config.yaml
num_hidden_layers: 11
hidden_size: 384
num_attention_heads: 6
num_key_value_heads: 6
head_dim: 64
intermediate_size: 384
vocab_size: 2048
hidden_act: "swiglu"
norm: "rmsnorm"
norm_place: "pre"
norm_eps: 1e-05
positions: "rope"
rope_theta: 500000.0
rope_fraction: 1.0
qk_norm: false
attn_scale: 0.125
bias: "none"
tie_word_embeddings: false
parallel_block: true
init: "normal"
init_std_qkv: 0.0246
init_std_o: 0.0
init_std_up: 0.0246
init_std_down: 0.0
optimizer: "laprop"
learning_rate: 0.000912
lr_mult_qkv: 0.7
beta1: 0.9
beta2: 0.99
lr_head: 0.0087
max_grad_norm: 2.0
warmup_steps: 343
schedule: "wsd"
decay_fraction: 1.0
decay_shape: "linear"
final_lr_fraction: 0.02
batch_tokens: 32768
max_seq_len: 1024
doc_mask: true
z_loss: 0.0001
train_tokens: 345500000
max_steps: 10544
dataset: "wikipedia_en"
MLP neurons of a small language model. Each row is named by its layer, matrix (gate and up: input weights) and neuron, and shows model dimensions 176-271. Each number is 500 + 40 x the weight over its row's rms, rounded and kept within 0 to 999. Numbers have three digits each. A neuron's up and down rows have the sign that makes its largest values positive.
After each neuron's rows, "fires after" lists the tokens most often just before its 100 highest values on Wikipedia text that the model never trained on; "fires on" lists the tokens most often at its 100 highest values on Wikipedia text that the model never trained on.

L2.gate297:512456544474477521541509544560585466499540498460442512561453520465475513528477496471497535463583527520564498584459471551475504517423507496567524482531428549444522529445412448448474460526520530484518432421457488494508504519489566509501516511552490430465516551487538532471513447488557444498
L2.up297:483464555525474529466510526568459520422500552480517516487502460480548486517521482492537515516484511552473562545529470520433456518510477457573522436543526452406532571622479572483518472530490460466509470529514451511503523492537475477467495462571503537520448552494503450565570545502506538413
fires after: "er", " Ho", " Ab", " In", " in", " co"
fires on: "n", "d", "me", "age", "ly"

L6.gate42:542457490495532472468455552465463526553520537498495520477538486515555430420487501461557457500537533509527398538509481517526552547476487448532470507532465548489464545496511484561514499488484525478492509486413483501496515457485589540520445489557520586486528499447529484453457528481497463535
L6.up42:475486409506484482523502527495470493525533523550475495508455504470546408454545560445511483515501462492509453524524510584566584535533558505421475484432503454471518560465461526490559504497525483473521473446489524505498525544450551488447589480521506482505544540547562587560425525558501523547
fires after: " se", "ra", " St", " School", " Ra", " st"
fires on: " of", "di", "par", "udi", "er"

L5.gate303:537563533508586534489548605477453498461526545497479490508480572482524506504474606505546503471536557508524444574407534501499487511524567487516551527495551542488414447485498508468551580475460490408474509485424479508447476507484493490484496519454422475453553419515538563586479457521503489488
L5.up303:457467515490488513571522545475541451422462623531506534551462478560499490524508476553573434455559435480452553507475529447453519550525566457538497523477493518550430466591444515520569549519532508518448533551451442448528510592453477492496551448505467572495512524539525557498556450489495492471
fires after: " a", " A", " so", " So", " h", " ma"
fires on: "cc", " years", " most"

L2.gate161:452460430527489506470466540519495537485503506525584531498513467449509535484566454548438477508521542510493511528525517522545493572438480525502473516466535513510455513504552567520476410553521504469507531528492516497507524438551430435459456485524437544495624459407429520495485492498507548531
L2.up161:509490492420459458584462518527432530570553477485504504463456571560491491588538481528492486479496428514477445550483518466506497509457454453431491550473566529493444469537487462475503463497562524479574455431546625477470548571492490439511519556573463524507547546528529490504469463489502478493
fires after: " Ha", " Ab", "les", " Mo", "ha", "Note"
fires on: "s", "d", "st", "t", "p", "al"

L2.gate244:555381501470545499468460409528600485451524543571510518487478577542495556496570505427459495516411534531498537471542454510497526516575500391524500546470447523487553498576454600595494441489568538524488599535547497518520450464462456500472512414506437483543498573477493501465498447505488481520
L2.up244:442564477453548514468473485498513440500498474414484521556451496537506476489493537506571526513531467524461478535434467546564513505512505474505579544554557504525489530470468471458492477461536535389480526497439507497491501532549513553510539475462509465472532521508514538536468534453475496509
fires after: " In", "ter", "ho", " Ho", " Ra"
fires on: "d", "n", "ial", "al", "Ch", "ive"

L2.gate172:541471489565502508527464519477564498539541511518433528499497582462470519499566462538525549532471527527512489481528491522490496580426465521497452463528503533482496492472499522515524480533542482471485398536509526536488506548548400486474491444443433494548516513423548478452469487503506499531
L2.up172:505515514528439551562517535483511395436429489449454610581463478530456497577463477548526523546511528515573494593479458434498540482525498406481527500546488526444517495459491520583566403509530489532493515575494511479428544534530496477453532470505483547482468489513464475562428563470477433487
fires after: " in", " Ho", " In", "time", "Note", "In"
fires on: "st", "s", "d", " which", "ed", "n"

L6.gate143:520576471471480506458540502540469500519517509565508559554536589487539440436534511542569502479545483499568466526489515563527432480475521456527507519472496501556485434541435529584606520497499450514451496527444483528510501514520442545441566467502557509423491427514489515577501465476491545516
L6.up143:463501498466511603518553490485469546495503567543553480490514414467520484521519441473548513488436508433511486463452515467536540444509505519525521523417518499453496560499443532502504427491555516491572557457517478489458495502452485476458511470459477517519542518522577467510518544491546457543
fires after: " lo", " F", "f", " Lo", " in", "ir"
fires on: "st", "u", "t", "it", "w", "th"

L4.gate269:518514504549468588565491521510524495507548465523493464487520535530437513443436486507503538505493429544477527499431461518461452565494471567423515638532560485496498445519567480529476477530508449501504530522439393677516502508517495571522463542450524477532532463477508478514518488481442474502
L4.up269:566572484504466547552516516467505501505521459505498420526486538533386493467494491464446546469550500481489476575489530470514472510500469610415502554516584447494481501510514445544473584524533539536486502470485442546466450460555577533559468474447490469510528491546547519556560513491463501451
fires after: " ", " Ab", "or", " trans", "qua", "a"
fires on: "leg", "d", "son", "r", "fer"

L5.gate351:543494454465535505494513535522516542556535416460457589427515469443509523556500510558503458507490444463468437497482525449567500522477477540558455438551569542512485591533446515495486533561498549403517498494523470497464483556486434468433469527442464454541514488446458532428380493561513553440
L5.up351:550472522529415404536564491512505431563478536481444473447509465501509441508481501467519531525499508483499522508591447459542528535588564468498557504523460567488471523516468487547485497519499524455512539476501530501522536581538579576494515494492519528499520590560532510499498512501528501469
fires after: " comp", " |", " me", "|", ")", "."
fires on: "et", " 2", " |", " However"

L2.gate232:512475543393539528540470541523455481493508565475542527535443548470505563531517464572512423511495480450497452579486527513528468592531512557486509569489560562532507510466574475505546571475471520477508516501490488494489531514436408487462621519465583538477498454477513549499502426513508524519
L2.up232:489427503475447537503559494482474496418455506519502493570510514529531613543478408524499533529518505532499467480527532485441502588470467484585541528547521514526462487588476592489561539520496411431518476529493514503501469443491500504515552509477547553532590541548530500460470489488569454448
fires after: " a", " A", " So", "L", " Ba"
fires on: "cc", "iv", "oc", "tt"